{"num_attention_heads": 10, "vocab_size": 26442, "init": "uniform", "learning_rate": 0.00188, "max_grad_norm": 0.5}
MLP neurons of a small language model. Each row is named by its layer, matrix (up: input weights) and neuron, and shows model dimensions 192-287. Each number is 128 + 32 x the weight over its row's rms, rounded and kept within 0 to 255.
A block is one neuron, or neurons of one layer that tend to fire together. After each block is what it responds to, as a language model described it from the Wikipedia text at the highest values.

L6.up47 [177 125 143 126 130  86  46  79 163  59  97 111 119 135 185 144 131 134 143 199 141 128 147 127 105  94 129 121 146 105 156  90 132 139 115 120 161 103 119 110 105 107 140 121 118 120 112  50 107 178 136 117 196  91 170  97 133 132 115 134 116  92  97 164  94  91 174 120 232 112 112 115  89 128 195 104 123 114  67 145 134 174 133 134  99 134 166 118  98 124 161 126  76 107 159 134]
L6.up55 [122 136 118 140 139 112 120  92  82 119 112 113 190 156 140 100 138 154 111 168 126 139 112 105 115 157 123 119 146 142 158 126  82 136 122 108 107 191 154 153 129 135 153 115 108 141 185 137 146 118 160 166 141 100 115 154  80  95 161 140  79 104  99 159 155 139  67  99  95  89  85  87 106 105  71 156 139 119 124 125 137 144 100 178 175 132 150 154 139 145 119 209 135 212 113 112]
L6.up143 [ 89 114 165  89 168 118 110 133 113 139  94  59 178 118 146 123 160 141 163 123 133 157 109 160  54 109  62 141 151 120 128 108 129 124 137  66 122 112 162  94 122  91  84 122  82 106 125  91 137 102  76 107 142  92 149  56 151 125 153 178 108 160 137 113 158 117 101 157 130 131 164 109 126 138 131 151 109  86 153 166 133 179 108 159 145 147 119 127  71 110  92 187 119  62 133 138]
L6.up191 [132 191  74 159 169 113 123 187 157 153  63 112 131 138  62 136 181 166 137 124 150 179 141 105 129 177 120 107 194 192 177 153  77  92 125 164 118 117 151  95 123  82  99  67 116  98 174 136 117  78 118 173 149 112 163 105 102 144 186 147  99 108 142 145 155 145 147 121 100 153 127 174 151 123 117 168 114  76 134  86 117 128  89 148 167 109 161 144 139 106 156 130  69  93  94 114]
L6.up329 [104 113 168 161 151 150  75 137 152 140 111  84 131 140 152  90 149 100 157 146  73 144  80 151 124 113 155 176 142 131 158 124 112 142  95 119 194 111 149 110 143  69 153 104 139 143 117  43  81 102  93 147 142 123 153 157 124 163 164  93 105 107 150 128 125 128  71 194 118 167 126 115 176 122  98 121 164  69 110  88 121  94 119 184 102 112 164  85 120 121  69 148  85 115 121 156]
L6.up359 [ 91 143 159 144 174 117  95  93 179 161  80  89 174 176 139 130 142 102 103 126 120 164 147 132  83 114  98 157 121 171  73 141 118 101 109  70 182 115 110 105 137  58 131 218 105 124 151 129 135 112 102 126  86  84 152 184  96 113  83 138 153 164 116 131 130 143 136 141  97 157 128  96 137 137 112 110 106 123 162  39 151 110 130 123 116  49 125 113 159 176  94 116 134 150 147 141]
L6.up497 [121 183  97 153 135 104  77 150 109  98 125  95 150 225  73 167 146 146 163 112  92 142 146 110 149 113 174 103 187 158  96  79 171 125 149 141 116 142 142  63 148 164 193  90 147 129 126 118 120 113 148 106 162  77  63 188  90 193 145 141  81 135 113 116  94 156 114 122 113 145 130 103 135 144 152  86 104 135  68  68 131 196  82 134 115 122 168 186 159 170 194 151 144 100 118 116]
L6.up646 [ 94 174 140 173  79 135 164 152 197 164 137 115 165 123 150 149 112 155 170 152 127 145 113 154 178 107 105 120 143 166 167 109 137 175 102  50 129 152 141 124 143 166 217 120 158 135 108 153 109 148 113 108 163 116  98 111 120 178 180 148  91 110 112  56 112  69 158 167  96 126 110 123  99 117 141 129 157  91 118  93 139 166 114 128 154 125 144 119 149 142 163 147 124 118  95 130]
L6.up690 [ 98 133 168  95 119  89 115 158 187 126 106 114 137 123 153  98 119  89 171  79  81 195  90 125 136 133 115  31 154 108 147 132 128 121 106  56  83 189 141  61 142 178 184 168 211 147 103  86 128  81 124 152 186  87 121 170 168 106 116 159 151 146 136 136 192 104 153 157 105 136 148 159 176 171 115 115 102 169 120 157 172 123 158 138 162 154 141 140 107 139 143 122 176 120 101 128]
L6.up717 [ 62  91  45  65 138 110  99 146 137 156  98 154 107 187 154 101 108 117 158 126 100 136 131 115 108 207  45 141 152  84 123 132 142  84 165 100 110 120 149 153 139 135 131  78 151 132 130 124 176 112  86 179 109 157 168 119 171  68 132  92  98 101 111 173 123 117 161 113 157 153  95 110 166 124 102 134 132 142 151  95 134 122 121 143 121 106 133 132 126 146 138  96  93 177 139 139]
L6.up751 [116 174 178 129  91 118 160  76 170 133 125 165 153 145 131 134 127 112 120 132  98 143 158 130 102 117  88 154 180 116 107 105 192 126  77 158  51 135 125 113 158  75 113 162 151 169 172  96  58 145 201 139 110 149 187  76 107 124 178 148 116  63  98 193 132  89 120 155 117 145 155 142 157 105 137 136 128  96 167 121 107 146 121 170 172 154 131 143 135  93 113 138 120  82  68 130]
L6.up800 [147 125 120 158 174 130 141 121 150 159 175 110 101 101 145 117 104 162 152  78 111 135  90 150 137 157 155 179 140 122 133 130 140 143 119 156 130  82 175 128 186  90 208 169 147 152  99  60 130 135 139 147 152 142 161 131  68  97 136 119 128 154 173 183 176 178 157 164  82 163 118 101 142 169 129 124 149  80 184 122 134 133 121 130  71 121 156 107 116  79 139 142 124  65 102 118]
L6.up818 [ 98 180 199 162 167 110 149 161 141 201  79 161 118 162  92 180 124 154 132  86 139  73 112  75 162 114 137  76 149 138 125 102 122  72 117 149 139  69 149  61 150  91  92 141 134 153 183 108 124 136 118 173 186 152 154 115  48 139 143 126 101 153 106 142 158 126  77 109 104 120 158 120 122 115 117 126  71 204 130 122 127 153 137 144 131 125 146 145  99  93 136 149 127  84 112 131]
L6.up890 [125 129 111 136 113 110 148 167 144 129  65  86 111 129 120 146  72 173 122 109  82  99 138 100 118  68 132 151 156  90 135 103  93 144 114 139  83 122 171 157 129 155 138 193 108 143 126 118 157 155 123 172 160 133 111 148 149  74 150 121 135 111 131 166  99 105 114 150  68 225 138 140 132  89 141 161  60 118 143 150 128 137 155 142 205 109 151  86 131 159 187 148 146  62  58 103]
L6.up1009 [112 216 135 134 161 149 149  92 114 193 118 169 142  72 121 140  91 114 125 126 127 149 149 114  70 172 132 103 147 131 151 115 115 178 164 114 139 141 141 104 131  93 164  77 118 130 123  96 143 127 106 177  68  76 129 120  75 114 171 130 118 101 125 202 100 129 130  66 104 124 155  97 143 165 127  62 155 128  97 124 207 154 153  67 196  94 126 151 108 116 111 121 121 105 107 131]
L6.up1079 [ 98 152 156 129  84  81 172 154 161 179 111 153  60 144 126 102 166 157 177 125 102 147 197  91 124 121 139 122 114 116 140 122 145 105  89 134 125 153 181 188 100 144 131 124 127  82 131 162 148 151 160 167 114 109 135 183 116 143 159  99 104 112  99 106 130 137  87 113 121 100  95 194 133 133 146  78  73 126 126 117 131 130 125 172 109 179 164 122 147  96 143 138 110 167 174 181]
Responds to: Foreign-name word endings. Final subword piece that completes a multi-token foreign proper name, often in tables before a pipe, comma or bracket, e.g. Walkü-re, Ösökhbay-ar, Tognazz-i.

L4.up1124 [129 142 148 105 148 143 127  74 135 118 132 155 116  36 169 112 162  76 125 186 143 114 160 108  94  72 108 112 156 140 140 111 173 136 134 152 109  66 110 147 151 104  86 135 140 117  75  84 138 134 121 102  86 174 225 123 136  94 151 129 206  80  92 138 136 105 123 167 121 153 152 128 111 142 160 161 108 112 180 141 121 138  96 138 111 199  43 122 128 146 147  87 139 155  93 166]
Responds to: Mid-word continuation pieces. Word-internal fragments that continue a word split into tokens, often after prefixes like Re-, Un-, un-, as in Re-ve-aled, Un-t-itled, unc-ert-ainties; also part in as part of.

L4.up232 [106  98 114 127 131 149 104 130  99 169 100  99  85 194 124 115 133 144 170  96 106 201 147 137  90 125 108 131 156 141 129 154  90 130 162  84  86 157 164 163 130  98 199 150 101 151 132 134 104 134 110 167 185 142 159  78 121  94 156 101 110 112  87 203 173 112 129 168  69 108 152  66 172  78 131 148 106 121 136 111 152 115 127  90 111 142 125 126 137 137  64 134 114 124 122 192]
Responds to: Inside multi-part proper names. Tokens that continue or join a multi-part proper name, such as a surname ending, hyphenated part, ampersand or "and", e.g. Šab-ac, Malak-Malak, Ryerson & Burnham.

L5.up462 [119 150  93 121 131 121 176  92 185  98 119  85  95 139 184 155 186 135  49 198  99 164  96 111  89 120 108 205 177 134 169 151 106 108 137 132 148 135 105 128  85 121 172 173 115  98  93 136 112  72 129 165 178 143 168 128  76  74 101 170 176  92  78 120 165 130  86 151 128 198 143 112 171 123 131 129 104 155 119 135 134  55 113  97  48 114 142 143 173 156  83 186  81  81 104 144]
L5.up660 [109 163 142 157 154 152 123 133 151  81 150  71 135  71 160 141 136 116 139 168 167 122 168 148  92 171 150 154 166 133 185 140 122 162 147 147 148 117 135  92 147 102 164 143 109 166 131  90  98 120 123 167 156 104 188  44 106 161 110 162  88 160 103  92 166  93 105 198 119 132 141 101 163 113 117 191  87 110 101 123 127 160 165 160 157 112  94 183  65 165 119 157 132  63 125  51]
L5.up705 [192 138 132 116 114 140 169 143 161  76 109 148 157 136  34  73 150 120 165  94 155  93 135 161 105  98  92 130 159 108 135 125 140 151 116 102 115 179 125 129  98 110 162 153 139 118 118  98 132 127 184 105 175 144  83 109 140 152  89 170 141 136  62 122 176 120 159 134  92 104 153 153 191 117 140  94  32 122 122  91 112 164 143 122  63 122 170  74 161 148 114 135 120 104 153  80]
L5.up831 [106  77 135 182 190  92 133 104 113 135 122  74 163 146 124  94 158  56 168 110 133 137 121  68  27 139 103 151 178 140 119 160 140 104 104  77 119 146 161 134 104 114 146 170 158 118 134  83 172 100  99 212 144 110 112 141 138 132 136  99 172 153 119 171 101 134  89 201 111 182 148  62 160  99  81 158 113 154 134 110  92 110  98 121 108 178 139 135  91 119 182 145  74  76 137  98]
Responds to: Proper-name completion pieces. Final word pieces that complete multi-piece proper names, mostly football clubs and places, e.g. Rother|ham, Roch|dale, Log|ro|ñés, Ålesund.

L5.up292 [110 104 183 170  98 107 122 114 138 144 115  67  93 176 100 147 163 167 142 150 133 165 156  84  86 109 149 114 132 111 184 118 118 126 108 106  91 148 131  66 141 178 117  63 155 122 150  93 149 138 126 131 150 127 182 117 123 136  54 114 122 132 156 116 153 115  77  98 137 112 161 120  65 170 127 169 145 119 159 163 127 111 125  83 115 167 106 119 103 125 107 141  90 208 140 122]
L5.up1008 [129  87 152 158  95 202  76  96 110 132 144  82 190 116 179 136  60 108 153 125 153 137  77 125 147  67 132 139 122 166 211 144 136 178 144 137 163  93 101 167 185 133 151 146 139 190 113 140 139 126  88 107 111  91 158 126 196  85 124 144 123 161  78 137 132  90 180 108 147 107 107 119 143  97 121 131 158 105 161 138 112 174 136  98  67 174  44 140 130 175 168 113 153 127 106 111]
L5.up1082 [160  90 195 152 137 158 166  84 167 107 154 119 102 122  92 153  86 125  75 101 179 198  48 140  96  59  74 180  82 180 124 159 122 177 107 119 151 169 137 160 173 142 176  95 110 121 106 122 142  74 104 124 105 129 143 103 149 118 155 119 131  98 164 165 143 172 139 121 167  90 150  68 155 161 100 123 158  98 129 207 157 115 166 100 134 130 108  76 113 108 136 125 158 171 155 154]
L5.up1091 [119 145 112 170  99  94 121 132 131 105 186 135 133 173 137  51 117  68 149 135 109 167 118 142  65 104  77 138  82 109 196 103 116 126 192 100 127 125 108 108 177 129 129 126 135 190 150 159 114  84 128  93  18 131 161 150  65 111 100 149 117 120 111  94 176 133 181 178 140 103 135  55 152 162 178 157  82 165 137 154 142 150 107 140 103 116  96 134  79  99 157 165  69 122 112 141]
Responds to: Mid-word fragments after prefixes. Short word-piece tokens in the middle of a multi-token word, often right after a split-off prefix such as re-, dis-, ex-, in-, as in rec-onc-ile, dis-gr-aced, ex-pl-osion.

L5.up22 [176 127 121 135 127 137 154 102 121 153  82 120 101 115 170 101 147 139 114 139 126 162 161 119 138  79 189 153 150 165 134 103  86 142 106 130 158 133 166 164 106 127 127 128 139 147 148 118 106  80 127 125 196 135 134  82 123 178 103 114 135 120 110 196 175 116 172 135 134 147 110 128 164 159 122  66 142 115 152 137 197  75 152 129  93  73 183 118 114 115 181  84 142  84 123 111]
L5.up28 [130 151  98 157 171 148  62 144  69 114 119  97 177 136 133 151 132 153 154 128 120 187 163 138 100 138 133 159 128 126 126 171 108 137 149 133 132 148  77 152  91  80 152 164 108 171 142 174 130 147 201  88 126  97 135 123 132 112 141 123  95 130 121 171  73 121 139 125 197 110 192 178 165 130  30 186 129 146 134  63  98 121 143 107 177 100 145  83 139 146 133 118  86 137  79 120]
L5.up75 [169 110  79 135 170 178 151 157 103 125 167 106 130 122 182 152 104 131 122 115 120 169 124 194  92 133 130 110  98  95  88 123  83 121 120 140  62  78 132 158 133 188 158 108 100 124 136 149 132  85 145 109 156 125 203 182 111 177  55  64 125 142 122 110 100  84 151 159 160 154 102 114 140 114 142 111 127 172 174 159 183 109 141  85  54 111  68 165 141 125 184 141 141  80 109 178]
L5.up1184 [173  90  68 118 115 140 118 177 165 169 142  97 122 121 193 158 116  95 158 121 124 153 128 164  65 125  58 158 108 104 111 132 117  91  56 154 138  91 157 137 166 125 132 128 110 163 131 150 135 143 112 109 128 124 121 163  95  97 154 126 135 150 158  84 148 128 192 114 125 140 125 108 104  91 110 139  92 121 137 152  78 148 191 122 132 120 118 173 134 120 142 137 168 203 142 168]
Responds to: Table header cell separators. Pipe separators after column names in markdown table headers (sports standings, election results, chart listings), e.g. Total |, Votes |, GF |, and infobox field labels.

L4.up636 [140 124 120 115 187  98  74 141 115 118 155 101 145 180 175 115 168 138 151 108 174 164  76 167  83 136 106 129 131 117  82 105  99 144 113 146 165 159 120 172 126 142 172 143  74 130 126 123 135 111 132 111 187 174 158 105 107 124  72 141 164 164 150 140 167 169 129 146 122 146 178 125 171  88  64 141 115 139 143 154 161  78 145 126 149 120 143 163  91 152 114 155 132 120  92 142]
Responds to: Table header row cells. Pipe separators and column names in the header row of markdown tables, mostly near its end, e.g. sports standings (PD |, GA), election results (Seats) and filmographies.

L6.up106 [ 87 101 110 128 112 105  76 114 138 115 148 119 163 159 136 101 171 158 120 117 148 175 150 124  91 124 121 150 164 136  82 141 107  47 124 132 163 134  52 116 150 168 196 104 169  57 131 145 181  95  99 151 102 101 136 132  86 145  93 173 121 101 147 131 196  90  95  98 153 160  88 169 155 141 144 102 117  85 125 120 110 136 112 167 132 185 169 127 120 110 131 187 119  93 149 108]
L6.up202 [169 140 227 130 165 186 165 147 155 201 115 164  74 118 149 113 132 145  95 131  92 100 141 102  88 141  98  89 114 177 163 105 155 125 115 107 165 143 160 155 130 129 111 125  76 118  61 167  64 156 134 124 154 158  98 112 135 143 122 101  91 134 168 123  98 114 149 107 173 139 151 118 142 155 141 166 123 126 128 159 164 119 147 183 137 166  93 157 103 123  84 161  62 115 130 146]
L6.up219 [132  97 171 139 118 148 129 150 122  31 132 105 139 122 120 158 141 191 114 140 120 156 113 136 145 129 114 137  82 102  63  82 131 119 128 101 174 120 127 125 141 120 132 161 117  66 126 136 142 156  90 211 158 136  79 108 146  96 140  70 183 108 129 170 108  68 156 142 112 133 177 152 142 131 106 153 104  93  98 154 124 132 120  95 153 144 103 162  72 151  60 143  97 101 105 129]
L6.up404 [111  99 133 128 154 151 150 142 184  73  81 147 112  81 176 129  89 151 159 108 126 122 186 115 104 164  83 118 136 132 119 132  87  90 192 153 115 179 109 141 143 188 154 156 134 103  72 105  93  84 165 104 164  86 111 159 144 156 163 104 132 118 101  85 156 138 125 145 112  91 148 124 142 207 129 132  74 114 134 110 115 135 113 146 150 100 167 176  95 150 142 129 172 181 104 113]
L6.up422 [108 137  69 122 131  83 143 107  79  86 149 117 170 128 169  83 136  75 107 107 136 130 119 106 164  94 117 144 180 140 160  69 113 109  73 158 110 141  74 185 200 206 155 119 121  98 103 129 160 127 117 157 146 151 122  83 142  93 118 147 225 125 168 145 151 121 142 129  96 114  91 112 107  95 140 154 166 199 149 132 187 176 125 124 126 150 133 108  39 150 115 140  86 101 104 156]
L6.up437 [159 116  73  85 147 137 118 153 139 112 139  99 136 160 173  82  89 164 127 121 138 109 133 107 110 119  93 145 124 197  91 146  72 176 139 115 114 125 154 140 124 109 102 190 125 135  54 162  89  96 156  82 127  74 146  98 116 181 126 113 158 133 188  67 139 137 160 133 154 145 150 167  84 112 139  99 154  97 126  82  89 177 156  57  94 125 118 142 150 123 149 154  50  74 139 170]
L6.up583 [138  99 161 127 139 119 130  88 100 128 127  84 174 150 197 138 134  77 187 129 110 113 119 130  91  68 125 142  56 135  87 154 105  70  54 129 108 139 161 122  93 111 160 157 162 120 215  77  98 141 112  96 154 136  92 135  67 134 117  39 190  85 116 152 105 107 106 169 153 117 160 140 139 101  99  95  64 177  89 110 150 151 140  88 110 116 138 145 124  89 163 112 155 135  61 124]
L6.up597 [127 122 143  95 190 128  86 156 116  71 137 125 187  77 150 127  97 100 153 110 144 163 125 110  75 114  89 190  64 127  84 139 118 163 129 166 126 149 155 126 148 156 123  89  84 162 133  46 142 162 147  95 166 175 110 161  95 114 125 143 120 124 143  55  75 151 133 183 134 203 138 153 186 124  71 101 126 165 106 168  99 158  91 158 123 120 113 100  87 169  83 154 116 196 101  92]
L6.up636 [136 114 130  86 128 206 183 116 115 115  83 149 124 153 150 168 156 128 157 135 147 151 131 187 159 109  75  85 139 134  60 159 123 141 188 169  90 121  81 143 114 145  77  56 139 114 109 120 120 143 147 170 138 169 161 118 143 125 116 144 149 109 107 109 172 106 143 102 117 198 157 165 153 119 130 165 107 165  99 153 159 183 140 129 122 156  82 123 116 112  86 147 136 149 126 139]
L6.up708 [153 148 130 109  54 208 142 164 133 174 131  62 159 126 146 123  85 150 130 121 159 123  77 141 167 113  90 169 200  54 101 197 131 187  74 144 155 126 134 144 156 103  93 100 123 112 114  79 105 134 124  98 129 150 114  68 124 142 127 105 111 137 147 174 124 100 161 190 135  98 122 101 110 106 137  83 182 122 163 179 176 122 128 111 116 135 109 181 147 116 129 208 122 196  51 129]
L6.up761 [154  59 155  92 139 163  98 162 136 109 159 132 141 133  93 165 154 133 113 103 132 144 106 132 164 181 135  91 153  94 112 143 114 148  95 143 157 138 130 148 167 136 171 116  86  84 116  78 118  95 108 128 143 152  94 117 131 157 109 153  99 163 151 120 102 128 140 188 180 134  89 114  79 129 148 173 114 124 150 134  99 129 191 144 141 142  82 131 131 179 154 141 169 119 151 121]
L6.up832 [146 107 134 138 154 136 181 113 112  71 155  95 166 159 129 142  85  89 151 114 136 159 163 106 184 156 127 168 193 162 122  70 126 114 129 136 142  83 131 138 149 140 177 156 130  95  81 101 119 129 109 118  79 131 105 130 123 108  82 143 183 146 153 112 145 133  81 157 104 195 122 111 122 141 121  72 134 136 149 170 111 114 145 140 137 135 131 135 158 141 109 158 159 138 156 136]
L6.up997 [129 140 126 121  86 154 136 151 146  93 114  96 128 146 246 149 136 133 102 146 126 100 112 106 179 148 117 133 108 125 181  76 112 152 127 129 159 190 135 137 119 141 128 107 160 114 133 104 101 144  85 121 158 104  74 167 168 120  99 153 151 163 115 124 147 106 148 163 120 133 157 106  52 143 101  46 119 117  91  93 145 150 101 104  97  89 193  98  90 110 143 127 144  81  92 117]
L6.up1049 [200  84 125 139 129 112  80 112  92 116 167  97 128 127 158  94 136 102 190 150  86 144 152  94 129 108 108 114 144 136 106  92 109 117  52 246 126 105 140 146 219 134 122 135 161 151  90 141 107 120 117 155 101 179 122 101  85 126 163  82 108  99 108 112 161 122 135 106 179  89 140  90 131 104  86  60 136 137 128 143 152 105 145  99 139 149 133  73 133 129 136 161 130 143 124 129]
L6.up1201 [115 135 145 149 141 104 120 125 156  77 150 109 187 152 162 137  94 100 120 119 142 154 135 150 150 129 137 114 148 187 126 105 123 117  92  77 131 107  89 152 145 162 154 114 133 153 104 160 111 163  85 158 118  83 111  81 102 153 161 161 154 151 123 104 139  13 154 101 204 157 122 117 188 142  73 149 130 149  84 126 107 125 112 109 158 130 218  78 142 146 111 163 125 175 148 196]
L6.up1259 [146 146 170 149  82 162 157 150 170  85 126 136 153 164 119  99 129 125 139 124 141 103 111 132 162 157  78 177 162 141 103 124 108 149 124  91 175 168 104  87 170 140 119 132  88 190 101 159 131 140 140 147 184 147 157 121 143 144  86 128 151 145  93  93 176  87 106 171 101 127 161  94 144 180 119  71 204 137 152 204  51 131 114 178 206 141 146 119 150 135  94 141 162 132 140  91]
Responds to: Table header cells. Cells in the header rows of pipe-delimited Wikipedia tables, especially blank spacer cells between column labels (Party, Score, Preceding station) and header words like Candidate, Team, Apps.